{
  "n_layer": 24,
  "vocab_size": 2048,
  "activation": "tanh_gelu",
  "bias": "all",
  "parallel_block": false,
  "init": "normal",
  "init_std_qkv": 0.0361,
  "init_std_up": 0.0361,
  "init_std_down": 0.00522,
  "optimizer": "muon_variant",
  "lr_mult_o": 4.0,
  "lr_head": 0.00901,
  "warmup_steps": 200,
  "decay_shape": "linear",
  "doc_mask": true
}
MLP neurons of a small language model. Each row is named by its layer, matrix (up: input weights; down: output weights) and neuron, and shows model dimensions 0-191. Each number is 128 + 24 x the weight over its row's rms, rounded and kept within 0 to 255. Numbers have three digits each.
After each neuron's rows, "fires after" lists the tokens most often just before its 100 highest values on Wikipedia text that the model never trained on.

L7.up503:155139126090114175108133125135124135133136125123125168142111139120151146151114109073099123116148112150104100111110133172109158110111156116105157136156115113140071094090117103125113122160146158124131119124168124154123128161137103102097100141095094156139135159120108131152112143152127150114153116105115154138171129094175129129164130161113162150080137113116117120111096162118141106103115144160086108129099123116090129146116122128166150165094086145187123144117097128103096176135147108123130116113151137153145173169124141196096118128146167149161153120087118124106152148127076109109
L7.down503:125130135120144099149157102106140126140147115148112154130126146154132146116093098085152167108105128159164136213099102120139114114093139128089151090166129126127117086127129099139117124126132143118089124148131076121123088094131129116156107147128109132120149158126132133151173109104093133096132137080108153122131151077125148153122168114121133119068114151109167136077112137126169149096123124097198122108148141137128118133088141136122139135136129142145141150137088076112127191128125118123117104141155142177092155172095110124112140141151073151117149138133128121122157109108146137143
fires after: " v", " S", " s", " L", " l", " n"

L5.up755:123121134122129166142060109125113109144137124150137164139119130129141140097194156121113110087168101112135120127145134153134103140154113123129127149099141143108138133119119146077124140085153127131136096149175155110188108140101162103079105085096133160125137104141165106118109105165111132134115137117149144127073137121118159131174073106076122116140148128118153125187123150129171136070123095157154102161111145118136119134098102121130138135145129153095132137099122135086129168129137120076116158155143113098133129146074153136122131104143143123175132121116087134095120135118150128130
L5.down755:095118146104147126144097143143173197136104113110142131137128103126103084150133128164120136155151117105183118095148141104182183088103136132121128126098157117165129119127109156090117152096137119184141127120140077166120105113142144117102176144148153142121123118118106104126121146111130090098142122127137139140107165157138144147141139108126112108114154113119127084094132138095123114142132108151146102135088165104126163120093151117119106098120133126142134142147141126101170117115111153111160101167152135143105099122037177137126112158131099130172141136152110096131094137127140165121
fires after: "\n\n", " the"

L8.up233:103119098125110128191089104123111135136145129150109150175143132133160161132133128124114153142171107107086171150115134098106110169103109152146104131117125158118143104158092126101143173120165116128106095123139144098101110128126124139089113104112117117152143138095158094162125126129087142125144099139119080143117121159129131143163139140108147122110150135111133104111141113177113101118143158149155116159137101102201125114110153147116109158129121094153154097117159100150121136133143143108098156116176136108107147149082098149120112170112136075104149162137141104103177094121136186108
L8.down233:091147094135163108194115104138103141149110114127147117153134105142109168132120139099096144176146133125120161158147117077162142100096126159152103166088147112119130140136138122111137147083118130149135143135140140116096126169137160122085081124125119105166098141109104100128128081117149123103133122156118114139118115139124120126155072170142078116132134149136118115182140116113117152134105122137149117162152113119138141108143173155123105152169153155161102072149170108109123118082122151088096105124149146130124124094091145169089100168115137117109147156098141121116161109135139170125
fires after: "\n\n", "itle", " Party", "\n", ".", " Year"

L8.up109:147131127089164118130117161167157075119073117138127119121127110111077099095149132095138165128141071139118098091132147111173132130152108115148121137149109105131098137145108138104122156153139144159128163162130101115152162092118129104171094106160139137075127152142141125105139159139100097117123153152091158161148149126163126077129131139131122113134145106135133106173137112104147144134108135141097159123147153140112137149120134092146125132134076122125137157123111109105160124142148156115168136082100134114099088106160185186162118125131090100122115092110137145138094154147095157132
L8.down109:112111084150131096140120126157100149115114154119111129116102147130140136074169155156178089090135152149103141135136086097136129163084151100162058119138148158108094088149139123156124109095145162152131121106126136081132130143170153167142107169119121165121137117140187164085106128094134139105154120111149112134142121159113115133127123140128137114161103127092086162105159107129146133060082120123153133120182141117132137109113113138110134140145153127116124140102109127159113123144109122148163140107111117149140138142185129071106131108136114120121111125136180140150140166113131136129
fires after: "st", " a", "th", "b", "ut", " per"

L16.up83:154135107155139109169138112102094133165164076124114169107100097137142153123169190127119106162140099142142124129079116172178096128102109145183123096120123138112123111138176132145139101149165135112186137115086084159156145132098108131126160118139124127108151130125162145082141190161135165116144134161124119102134121140116125173109123090143123136083105119087117098176106132096130121136113131111088124123112129141132129103112163122099135122136110137135108121147136139128080190117127124107133091114134086102130135149155125126127151088114113127162142118114105138129138153106126135160
L16.down83:141119105137090181132133143118150141129100148134155117108174108127118156099144133114143145102130112133117141165122138119144164125098163152118110136161150124140140080119132131141121123132118116087149121151121097122171161110099144136156152137111120110117178131117136169124162110176118132069140083077104087144116139071089108103152165081132111193134131110103114112097087125152146114116099099149101115125083113108134096125147130133154163114139136100115067123134137148121130128124156144155146156130127129098115155165163104167140155098138104133153115156128124156100133138122111113061
fires after: " to", ",", "-", " (", "ff", " was"

L5.up32:115095143159136109144130073134166087132143112161088133086165112142104136127130145171143089118126100139153110124107109132146137125142127121129152120135147135157171116148102143099122117136153122107089136103128127112159133151133130125129151112142093115179096120109136085122155111180107115112141167155130099153131091111162154106145066107150150127158150134124107102138105149174143129129168157118160122111146127093140117113100142154116145151137123158120062110107158109166122100140116128132115175133200132113096157147102187146112131150083131138091100152136102120118125141104094090132
L5.down32:125163125097119125103132124143128150142130141150138102110164119151092126138123159107168106112076130144154156130135155148146126143104202143113107151125085117140151145110117137141158108085082131135130074122154106126133091113128163074106150122140107105159109109112102120121151126138140124133134147111105174108117120152130127158163126102123065124176144133134079089120167146148113129099135135133106088151105123154083183080114142125128126121132137160159089130093144153133100134160171148107125155120121115159178146151148126091148079113119166114125129148102143104114147129109088146134
fires after: " (", " ", "\n\n", "\n", "=="

L11.up110:131154142105126098130136161130105106133120122106087106136141102117124134060141127114111121109138131114134158182061146139106130103101123111166167138107099160105107134153114126187090112094158114156152112144096150069172086104149121126142172126146096158149121152156153102134139178115092118128128109126151123160159166128131119109106136141139132103123139135170131093134144135132120124136124111130125138129144137135097142082123172107148124115130141152120129171153126150153140103116135125096082118124119106072141115151144147149155155111153164105177158092162117099128088084136127095149
L11.down110:104106125153201133130126130113115130117101130140163098087096106077164150150110102144161112156120077144118132159163141123170111155117160099099144152136143129149089171108114151108118137108138113099125122130115157091132101128159115156125124103071173148097100120110129125143186113101116123104130138129128167120135176135179117133136163126109146143152117118118092148131117123126120139147126144108146129109093117145114141122111147131149118110132120165190156095135117134134125072135158107135183117143148080103119077118158161152130099128118079154080118109108121142126154124114124143103
fires after: " P", " p", " J", " O"

L12.up176:121166115126139070081150139132145112111112134168128141125128119146132144139121159128147105089122120156130144124118132146143112100112099125143156091143116126112148118181153132153113098169154125095137160141133091118094138137143105108158102114131133126111084146096118134151156071124116120138120173146125100116101141149116132114159127106125152128192122117161165154154116157144118099128097152127145123114135121082113077145125124117087069117157104115163139116163100153163132142094154114159181125108146113134116136084069159144138148113174109105148104118153189081128143115132129152110
L12.down176:097096131134155123142104135104150125134169135116124136120110123143117166112161102170138073094117126136114117167151131071163136109146163151130111137163109174104101102116150096153110144126108141113111145102154154143150157122147122144164074125128093172132139175094149121124152117113124127110130165131145125194184128148134130101086154109092109133151118130088136132121163141150147117183119131069133105091151133121143111093143115169122131157128127120172135100094133128147152121117110128081134120150109095137099096084169105104110123107153163150138121097110128120095113156119126152128
fires after: " m", " b", " met", " att", " Bar"

L16.up298:134125155089099142106132144118133122162119146145109099117099060104139117094159133098107093107176101140197118166110122146118152106145119114094183134164153132164149095144147157099122145123126136125152090126114144147149126133115100157096139121162098104109113088139087101149117111114116138163112151125143118130103146133151110180138144110139133165154145146104107126125106096141168111125097137113112078145133144115139138083123138165157155096084128144144140120099152166175139173147169065109133107126152104110139153099133109128154139117122148125120142146110116133163145121150131132077
L16.down298:136115116101118082117140128135104106096123110149099123122085111155133085169141137142134129136149105160128171123101135111152104128086134179099125137114120140097112081159145142135155137103092078162109125120124151158148119135124130104129118159107146146188172124115118109130124178084124134114134111092171119058124083135163135115144116186116161110140088125099104151114149150122144110144100105102175142162136105131133136109165153135094127150128152153121122122093157144130117101141141141129153163145088133150169138165148134107117124103163137133153089151098154107137143146092113112092
fires after: " h", " H", "um", "av", "k", "h"

L3.up604:166119126123098161083143127121142127101112149141127132140137154108142098091145099138114146110120132100177077070092122114134132151141093100136186109146167134143120144097159139145125145157110170132141141137151122079108105137112131136131111178129111119103176135111108109139122170147097099139097074127098154104104133154151083176154115103126154153147112091091132137126067153112161113113135138153154153099124104138106132144104123090159135160154146129116151108118097109068153143138146156118137163159145097143109155105148131158152145120135117073134110137136116124123153158139130112137
L3.down604:122160154105105133099158099082157101101184128152109164101138096104139104119136091124121159104119123113117130102089139087135163127154176119118141111117151146119128098152133115137145123116143141174118089144176118147113139133124122157130140159105130116108132129133101159156112136133137113087118157119146113115143087113113124153142155156112140156153152100080141117114109130144061147126160135098126122132091142114116162121118106179139146177114167129096111165170127114103141139099165123096158100155146164161125137100094130162142108131117160115171096126158073097123104125091092134112
fires after: "2", " Rep", " s"

L15.up35:105149121146144164126088145129109146137132147147179124109141128088128116131116134104133149109107103118107117128145105124119071126097126127126097118158151133117172096123141136081150143118105093147179109080154126100175133133139114073092088100144144131156143156105159115152138112105112074137111141168100119104121161118137128154119119140148124165117141173137126119128147153138188110128136126119085110108158100142099105130125142104142117148116131109154094108190164142131122183088131089127092164152111125163099145115149133106116150161147140083154153134133165135087130104148157095143
L15.down35:125127144104137172125115159142123159129154120146151151145160147111130103177133176105100140165112144098123097157075151134154123121126141139084149147128105124125107149126133197068110135124115155163133159086096124121093108129127128111135118126116134118116140137129129110170113115133113137078136163096132135147122124173118152103150114106135089134149129120145103177149143126099148098155179068105116133147105110145112132163137114127152153121134129113086148142124169096113115118109113170167080138067129124152169090129119169109113134110136106150109146148110109127112155166076147132109
fires after: " a", " the", " d", " b", " p", " v"

L19.up105:117096155077102111105155084124156153089165118159150142115140151128130120147114151114100100106113139111075153153142125121176117102124107152161105133136131119113102180113129142145110140141122166139106124107116132126120106114175107144134140178143137137102063156114101150089132105095146153152142100128105142073167145095108118135122112109115080123163078121102096127137100119113144135159204133103160125134165115145126123164107160109169130151129104139130154104167117113117133115099116123118096176126133169143124118115118184128118134118093129122131105106143125165101147119144115099150
L19.down105:101040124135137165119098116143182111191116140136145143142119130161118110126141094153137181132137101132151135104130134145136109124132145079135100124097116141084153110091121170094116167173132172053142122106129107151120123147103130097145108126153148116087170126149090107138160128146113180108130151120163141151123132142106122141112157103107117132096134142147119157117119088168124118117155163124135143100126153128110178127099113141131132132137100113125118125101161175148129142148081119126096138121141115082102145144140060106138111129120149140119115127115164110119127132113124150122
fires after: "1", ","

L8.up146:128073148162168134134115115124132090138160126168120143166134100142126140149148074105135141079119127122145128137093141127114144122188151117074143144153134134127124102133102129097098158127103148093128139092113143096151116122085210126126104130105174135143127122120133108119129088159147141081135105115131111169092104118126132165146121108138151132094124115147139130168169101146134132072120123136147103147145115120090133159076122122156138174110095125136116128161144133102184154129133110138160138075142126082149141116098128120133108107107096163101095153140138111125124166143131123128
L8.down146:100105120145093119078123112140155104090134119119160088072135116107104141133130112135127151153133111130153128183130115097100160123164120155144166159103184138114141153151132123164157139149094128130138140155116137093157152130147139062104150139113139120127139108128114104096130135165136124126104135095120143132147119124116125137132138092164125122140156123114146142092113124132138132122113118157129120117122138059105096063141144137126103145107133119106167088164131141109101134139169159127124113185107116159145167137138104098085172160109158068148113112167142167168124098107105121150
fires after: " the", "pp", " l", " comm", " under"

L11.up403:088097135161132131129117091106122109162144102149119161152198143106136137182118145122152130112149140130161148139088120122141105105134122124089113098162143111133076118104157121101160119131154149134117125127148134112128149157148110165148135120127163139087141159119134102088154128128083109119140160122099124066147107096186117097145158133121104106133099106119114124118154138125080161154144147135150131119117127140094134110130112160137108131137135116099157110145103132161148136046103136092151110128155121075144080129119177154104134142081124140148130088128122140131186129140118129109
L11.down403:143122161124125127155163094104135134088114115157113131085089147071100138089157099124135126124122114126126133150113098129143112137113169101112123139118147105119134110113129174145092114141111140120060146113136141144121100125145131094149101158177122129192145164116137097105142130099135181112135153168162072154086103089119164099131132155177121126154161168189133150134105125157168151119165101105165138157107101128138153127101102128104119140120127111121165124120145130107106123120101141106127114107135107118127101122135106110148145173137105100081126138112179138102129140157128135120
fires after: ",", " W", " did", " N", " w", " D"

L11.up696:130092093144148123124117135140111107069139124181114128099132069171102088098162109122106131097137124134149124090139095138132119093161139149157134122118060115115120160101087126121103136126153161157120115143153141145117177150125128157122099146144112151141094129119091171153123071103116131120148091127118121151141090130182144157126120152148131111142140164102124123144091109148173113097174126124139144127125149131148174138125124126130145151121087125112164158101085133145105114119150122084173140109127126168119089110135132128154117125122172097126106095115141187131121139146099135109
L11.down696:112115135139125096140130149160110172166126152146156168149158155129126130146092085099110179147115095107095107140070115138161113166127165149100091108097170109111146078078121126152148120124128102125123162126106140107157148099119080164122114136165137094167147094145141121106140161113085115163166145117101141186142098105138100098124146143138124106107116157116150086162144118170174095141172103106109107124136105156100150117145108148136144104129164103133146130140139118101162133160112113122109125112128127147113128143152128103110147137095100115115132120119131099089133139133128114169
fires after: "b", "ber", "ft", "th", "ort", "or"

L11.up404:157127126165131153108108139154126108145137105162159124077124124133160133114131133128160110097138129132116131119136100106118129132149138094095084120138137116189174107132111142106138131125153102146136119087096107119104125115162126099103115132129126110139150163148138100103187097132133179136145095102140112125067161091136168115140165096128134155107151079122178135177111140144148121159153144096109114114164165116086100126136081159111122143114118112126127159130125117127157152113165135137109133143109093137156163102107139113173103151146134117113118096138162087156089109121157063122
L11.down404:145124109109106087156136095100142122139081141148101131081129117125140124127103129140161046137111147134135146162148135152110168095103126142177118154113121124130140105158152158139169101108137173128108108136154101141121105107163132154192153110110121181144125150117137159114152129125122126129116132163139140170143136162098165143142163108148117160152126115134167172094111088148077087151129172153095088118106158136079090126116121116121114146139128124123140093092146149100150139132148121125152113128115137135129075123128100114129101095128156136099152124100144134129141128085085147122
fires after: " a", " st", " A", " col", " d"

L7.up329:111139123133145132141144129132086107098126147116133141118101122107162112156127131132088102121128133104139152116161132148143091130128157136121084137141122088128159145154108065110100153156141120067103124127167144132108179138121114146127121157148163128102149106091126149158129085121087134077119154113125114168098138148111130101093119159129117133156123156174149162125188147129142148093124080149086115142145123159103122143147113167133140104188111119138128088123121112094080122083108134155141145129137179186101145132122121147099103116121134122131150118104137157106094094142127177131
L7.down329:125140098107078094122121139139145116107108133127133111115141150093154134121069123131149125167097119127147091147116140118151129116133112141167091071137133101107123094134167160161136093156125156169144085130134161139147119115150088162128145183115113129163121160113126137094137135116131124132118131152138130173119157133114151133137151088118142075125120120153156105123091128098185086108139109103130146140091156153169125155121089114104170101124126147122135117095135156124160125157102096166107118143120143170142128141115123101144117126067194126110099164097128133155178120147115108134
fires after: " res", " m", " Sp", " Wh", " M"

L5.up632:140128111109157183179120116135120079131139084118160113114140097125152152154143112120133151121101105121134130136154147144134098142147155118163122155136128110129156107140121130130110078166111134131151151127118116113134100109119137123095063100114152128112109141147104142133070138135096157143114122138115142138094158101146103146152121121150104125126103138092152080129133175160110166093098142107145157109070106179127088117133123151183152102160146135130140140093138153101120133112106113140149143158092111117142109137090101145097183116145157136165148071126135099170121124150137180122
L5.down632:093143136198140134140113119153083159110160130110123136170095130100108128129109081128154150117085116157106129136113138112119136120156113082130154164115086145161165127109135156076131135109128165145141129124164178129122176115138139127123109113158109160133097171139161158098114151100127144133122172136139112130112116194133141098111123131169121085127110096110131097110191135118096119123109155130131117130116148085153143101070127087134126097110131133128138121116153152123099120141102121143127150106117074136123108108103134103136124133106134145167149085102118131144093178154143149107
fires after: "\n\n", " |", "-", " for"

L7.up294:156120134167154144118152104133127120115130123170144156112140094098154132126141121087158104151119153081171123108119112121149131154101129078104134119129130128149147120112109178145142135116112119133129159128110124112153109113081146133127154168151075125169110102093132109137126165117157178102140102112140139152070143113135112112127134143145153133089136127131100115122102158120164104103104155120093156165124159146157119088090096130147151159151119127119128087132169120119106135107139142182161147193047141173113139120109087090142150144123092087136136118130119131141114135129129148151
L7.down294:147142151129129119107141131132075084105127154095151126134135118140153106103151155165069106115151150128076114156125139116140111130145142146087125140133135126139141151122110132127095184133132121081143115175134153094170168151102180145090134123154164120120116133135138108149124142143153133126154099130123136095147101095091095145156158087087169127073123154147108142146121161096116174090155102101131117085136136160122093143160126165141136135124093150159104154076125150111155159122161173112105133136118135132158094125133111119101152160101138130131143088110135130087113111130147105132
fires after: " c", " inc", "g", " Rep", " dec", " Cl"

L5.up459:095118125061154092130152117105138105142106151143120143095186099114090129113113148115087101111108130146147124135102136119123105131135135152149174157142149123130123112117108165169127140117150068139156067135156109093140120154135101098115144122143125120151117152093141092133151135139097163085144150123131092182113136135139107153144118156105159184146134075091135145122140071159137114146129149105110126122125080112137122132086150161133150132131107082140146117142141113122096169158103135124121117108169130167119116136105170124104122156119132111113133129151132166169144146121086125167
L5.down459:113176154144172130136146187155132143105129135126140097126129173168093047131145125138187126161118114146108119143116128161156116112125118147100137108098134146126114155132129114133158117126120140135116119125085126131106111128152139116118137161117133106092098163118104095136123139153142113135138088116099090122125102152103135119115081151092159155153121149137089155087129137158114176145114115122096128098098136122099114088155146069100138139117117163149124156124134143126144169101140144165102155119130111115108115169097123119139101132156150135152128153058115129089155107097142187126
fires after: " ", " (", "-"

L3.up143:118119105155113138163122131139099134121181119126140155107132110103128174140131143092154084131144127098117176124115118122137089170115139127122124129160147127110115116154144135110093116107143110152102097148105150116133095134135109080110106099116113169133097114143166133141114093095121156119130107126083097115123138151161166141186098153150129100163173108140135125145141124188104135131156134135076178143137090136152100152116109145117102147141127076128132106128161096143096118164138127116109185154148094126084150156096142105116138102152123150163075123136140119151146108082129162134
L3.down143:094124089125164104154123126147098107163134146087148169130162141153106101139123140120136152144118152106127130133146147081181104116138122161171120128139133137145173120145124141105159124111128130138123093175117111091146093133092106119139143141171175098109127130165102108142105109108139149150093110111136150126124068139153176130127134102097108150144092090147150107131095154123111163101143157140096150179147118129159113132131125185161088125147148109088142123144120104139127060147116140113087106125119101151120113146129142172144123131155099125104145136095120086083131111113144143098
fires after: "\n\n", "istory"

L7.up726:126112117144151114172129098132142096138138142164124154146112108120145178142139119111162116115208164103116111149102145153136130128194134113120153105127109151113121117080122086112102094126130134115108090102094103152148143108114092101137134122110125154131130146118136145137141109127108133105120120129131094173148189084119147108167137131188137098149169143113164085152137133147114075141104137122128150115123097105133167091125139076157151158134154132154115144126141120141132118154175117127137104125181094074104164104086117128105144121156143100133115108123103119101101135151118144150
L7.down726:115137136125115139111104131148140140091104110104146103120114097106156172123156177177098109095128135160147154128124115118135119143093140184121137160125114121148161122131133118127139128127161118130140086091162133118147128178153154068090143093109119136115115123096120117132111119130106158121152162162132173129115076140094092155094088148186079098132135108103109137132171139114136116119139087159092132133083153155151152103121116118120100116141116159132134119159169157112148105126109158124079160132124148121170128119114144123138096154137137114112151182109142143152094097101168152140
fires after: " (", "-", " re", "\n\n", " Wh", " \""

L5.up273:113104157145098173130119102147147118114147140138150142151154146127100145129156138131130145116152169125176113129135138145152088124110112083096131126094147072081114140097130156147143107122166112103148144173107161112130111081119110130163113088106178144145080118122142087106094100102130162147139102119123158093114141083140156124153098131162109139155124100159124131157161126094137106088119123152109081164140180162122125107101120141108122095125121159112111121170141121136116137075136102122122074121104137083153143155104147147131145088128134132114141171127137141153142126150154131160
L5.down273:144138119098143159154118078128133144162153115157121131152137134121114112139137167124142171096106114075113147198110131138145102091140132109150122137133135145146129119125069134138128109127141067133129130107119131114102124147119141118188140134133123127159120163113132134182106097112140114110165128120142094144080126147160140119166114151133112104137139138104111099142153112095107144153209102128102093142101168139105085138092123099099146126137151172110132133104159115139177150093183119111117093124120149110115130143134120153087111141115144106119115173159121155112113095109089104145
fires after: " the", " his", " The", " a", " y"

L16.up88:104132178117105145099106130113119116152140139071138136153114094114106087143109127098109135068143147161152140130134108120124111153157120120083159116148102139102117111122092135139129098134159140144156111173098122118127166106137129135162161111113146093142138093120153104122148143104152167163122128177147170138091129145137148130092154120154139157182118161130119155132117124108125155106097064119158114142086117090116146104096157147141105155095118170180169115142105169119105131153150121151128134122128140114142080117120121109115102112134128154172109152117109141158089124097162129090
L16.down88:089164110158154124151108168103142137089122151191095114107133068064128168132094124154107110128143146099105134107089161126096110124116108139137138178149105122151102151156121122130086148105201098098127119104133156123148101130112115146143082130134139130089123093165077147091153134123105128117097142139136090171143113157164091072117119109118119107153165096130131120156157132173120151116155130141144152146123117129138099116127115109145144101149135102133096138164138117153135144136157096114114114111106132114147129132140153174147138138117148104108137135161150121168132120143149128156
fires after: " h", " H", " t", "h"

L11.up513:121151125117142104116136089135161099115123133143067175142093163117116110145142116110153105099150194118165093177151171154138096091132131134120106095118148129142137157107090120126130113122122085135165155120122096132107110146109098139124171148132160151110160115172110115145120120135158159129134103167133149108154118078158121162115094106121132105138142089117099093116145132146160125120125137110107134129120161146116128152126090130169101176133118136145107101157158133153117158146111121095162113125148148109113157095108099151122097171081119149124115084101133108143150129126058123151
L11.down513:126136126170120170152112155176136154110110110146074090138110145146135138133142120106158096094127144129142145125145198134175134107100126113136120154141133131108147108083079114210125103125096067120135168133123109118136173178108143107165176144146134095115099115111150137103141087137115128144128074147138135132147124126118147079106126138141153142108114115052120129113160093124141101122150140104139116104077127141117134154109113143103153132142109140084104113125090116143118106124139121118102172117144114108141140125113123138086176138105151135164132135119132141130159126110136139126
fires after: " m", " M", " ex", " had", "s", " H"

L11.up141:157136143110157102120137146132110146131103148169132128133166120161154113100108115153135109108116132120139092126142120163080153140125152113080173129126115109130128133149098104126126175138142116114152101206088088144121083125134125112140128114152161121109127150119087099120137137100082170140132111116167138106095090174141148130115149161164194167178123116117152134111090138127148133170100115130120115115124087111087130131107088092175100103135129103132122104156155143120095132153102155136165137104131148143110116145143131091095097139159127114172108151143085133119130140130112128157
L11.down141:176120124105165106164099129160096165125121120131128125107120099112126115133112130117162113108102156108113132168079116137132105118123114146111124141087100124152099147083142164111123109108141160153171090126152155125158141143099097161115116125138119128100160109102114134072204070115131125126130128102105103114134130129134115142173131114147156141099144119114147083111129156138120117118107104116147146150100120124103145104112145159106137142180134123157123152152059151133147174140158132123104156138109156123124113093156111180165107142090102137099181114109156138139157113112109174141
fires after: " H", " h", "h", " g", "g"

L10.up181:127139169087086162121140125171115120123125148101125188139137120090143150127135097088155155136132149148115147088145139119155111111112174112153112110103105095131158157082133092101155136132135172083127139125143132080095131163127105138132093142128144112141172081166105116174134104108106162157104119108139084117093136137179115132153104099110161115116147119149100125146117141160148163113094124153151131142077109121113143132162114163141104135168130157155146136149161152126112149150117121167162128128113132134125126149130108144156156117115116089148107088108139125148084118173101123100
L10.down181:098121091131129169134127151130133158163127129140104114150092152066152094138136109167131172122146131138110107142151122113122166143144128123156113136104120106108121139123162133111117144146112096141124120055133125166120152123110137130133141117081141134155112099111095132099146121160119120115152156100146157181138093106144122116107118115154070093147130170095115157138161129088161112173105137095104138103101125139142115169119093153109112109115171132117099112116150128067151152125119141143109160131142119128170141093120113147113126152168144111088141147101099095164167153089139182132
fires after: " m", "m", " M", " sm", "ot", " R"

L8.up429:114160125152142142121147154117095144150169117107092136143132145130120093167091118124133154111170112168157109129099139161092102159113133088124137085136120135168136115138132094146087131139138116134149128113080137098103122130106146113130105096147115125141149104128175114188138142153102128136122162138176115109108124174164126089176104099108128120136102105111111101177104141154147151158119088100112143116161145126104136122156113096136116198136126103113133140112129115097156130097142119146150160098189109123106097130142119142102123082105136122126139076126170089132148096158140142137
L8.down429:097158146169129134143166115172138098163094130124145097168171159108120083114175173143127112144152130142156107111143110115096163154145112116091121153110089118145121112119131130109141130137116118105129149113122140146143131132112120138135138141119157123113138097128101156088112153164126182133078141110131123154078104157095074125114154102114140140153153090109142144125157147137104120132092099108115113093127108198110122136166174111166150112144139073113135094145080076146147123155144119114140135146144087145109103111142110154132130139151095143157157111135154113120080109120143109117
fires after: " one", " h", " m", " t", " n", "-"

L7.up101:108183138095141089097137112126143106153116138117109136133118096133094100105128140144140109146133115137179091150083080127116118161112143120088116113125121144140141096068129114157094145114174147098185160138100172137137089114134145126172103175148117108113129132112117134134153119105131156152132086094131125130161180128137150147110130106118119157131110151113131105137111164126143088131135088151094135132114140180110131080108141113154140098145148125104111108165139106161120160197143135103125132125094131147115116137105150092105130076125178091155154129117134127142158159129135128108
L7.down101:104106140083115151140121141129097129120142132149100175074118099166131167134155124117173134137120156127137083177130131154149105154120087114104161160154154168100097116112120135177115111072159119174108145129101173115128154141137129113101110134136105134119147135093134116138130093119106089129144165161122094106135114129109170128146177165155133100111131138115137110093083114070133125146141122131168149102108122125117153143165149073097135122131108099116106140131106152102135141149097114100118147095130113112113133117169125122135120155173163131147146140100139145147123075111112127175
fires after: " p", " C", " P", " c", " cl", " an"

L15.up485:110148129100181116184143159123101131119085127098116138137140118138140136155112111083143119112136110115116130147160108155147110128058155177163119132168139119089083117146128127144084166194126111127135121142139126073130124095111117140140147110162129112049115092137126145143109136118130132109141141155122129126087114162078147123185133154110114141088115155101164121154090123164143127142116133130113149181153130131121109111128147115118113136101075138121085127131098156135089120176125133105134132131142106117126122126153114138131155116176106108169153109143090112133148127120105143110
L15.down485:097094108103097153103103186141160124084139111128180128118169183135155112145111130150152143156115156131091138128098125162151130160147153136083129102118097167093062095075146114113135109094100108110161114158121102126114123145140143115113121137136134106109101161161130115079128173158149090136136110121117110079132145131136142117116151132101112133134134124093105139133112111138105151148115095126114110160120095162090130145115135137111150132126171131157141107126125130169180172105134100144136144128163132133164152142119082146141154105147144101113102170095134109171111136118115147104
fires after: " the", " to", " in", ",", "|"

L10.up25:122121139122137145147125123084159148112137121111120129121097150178140109130117171095126132110136082119116113121103127133094079129139098110113144128174117121143128126153096125118127133156139146120111135128104074120133168122146115150182103158138090180127106120139141111166119096139146089090156146111150098129132127160149194139173105117122090098177121098166128120112157155131127152120125156139113148073134134092099108162120111148154096151146107129151127137130120115108133149132139105143128119167164145047164143116108141162121183092157140123161104091105135103119124137134088128109
L10.down25:119129110159137118176171155156111108135080153185115122133154154158106108110170138120106110124158140101167112104176165140113153144081146137148112146148122127120164082124156095137149164132106121145140141137108145149111095149182122091093114122108120069177130115114103120121143145125086158123145141152112160118129119101108119107083105147121103172091169145139137117145155148102120113116150060110102119162096115127101155154113136111119126123136131134153124118122121149171096152177111132109167125129102093122121149087125168157125116146128147127157142143141100101118115112101103109122
fires after: " m", " M", " met", " Mich", " n", "eb"

L7.up82:145144129095145129112133132167146129094090100101101142187110133115121080107103106135162132096136133146105166122122114121132158159132089126129164124114143131083123134077122137143127128118136152129116115118144143173103170118110142130133124106129156118122113125134119109162116158171107103114082132140130112128099114137098113134086126137184095101143102097140119116182134136131176133094114125105127109129174135167121190138096123175109152167142113146159148114100126129099139085107138129124137155078114117125088120107144102159164118142166110137131127088114149140167098164129095174180
L7.down82:143147088120136151145141106125139097102149130138156107113147134078140129122186126132131135093101111136100155153127119135154125131110152109142135128144095115123099147089119136155168156155134153136114144102104100112136079071113117131132093107173099133138203122156150130122104153154100109122162136154135095113109125104126138115152149113134157142109095168135081117124098110145151127119113142098176090108109132141132136107143153150133140148098143094182150128047137125088123121111125180126117117098133140173117123091177152139147121152098146147139145098085169128106111142152148111121
fires after: " a", " A", "th", "ist", "est", "st"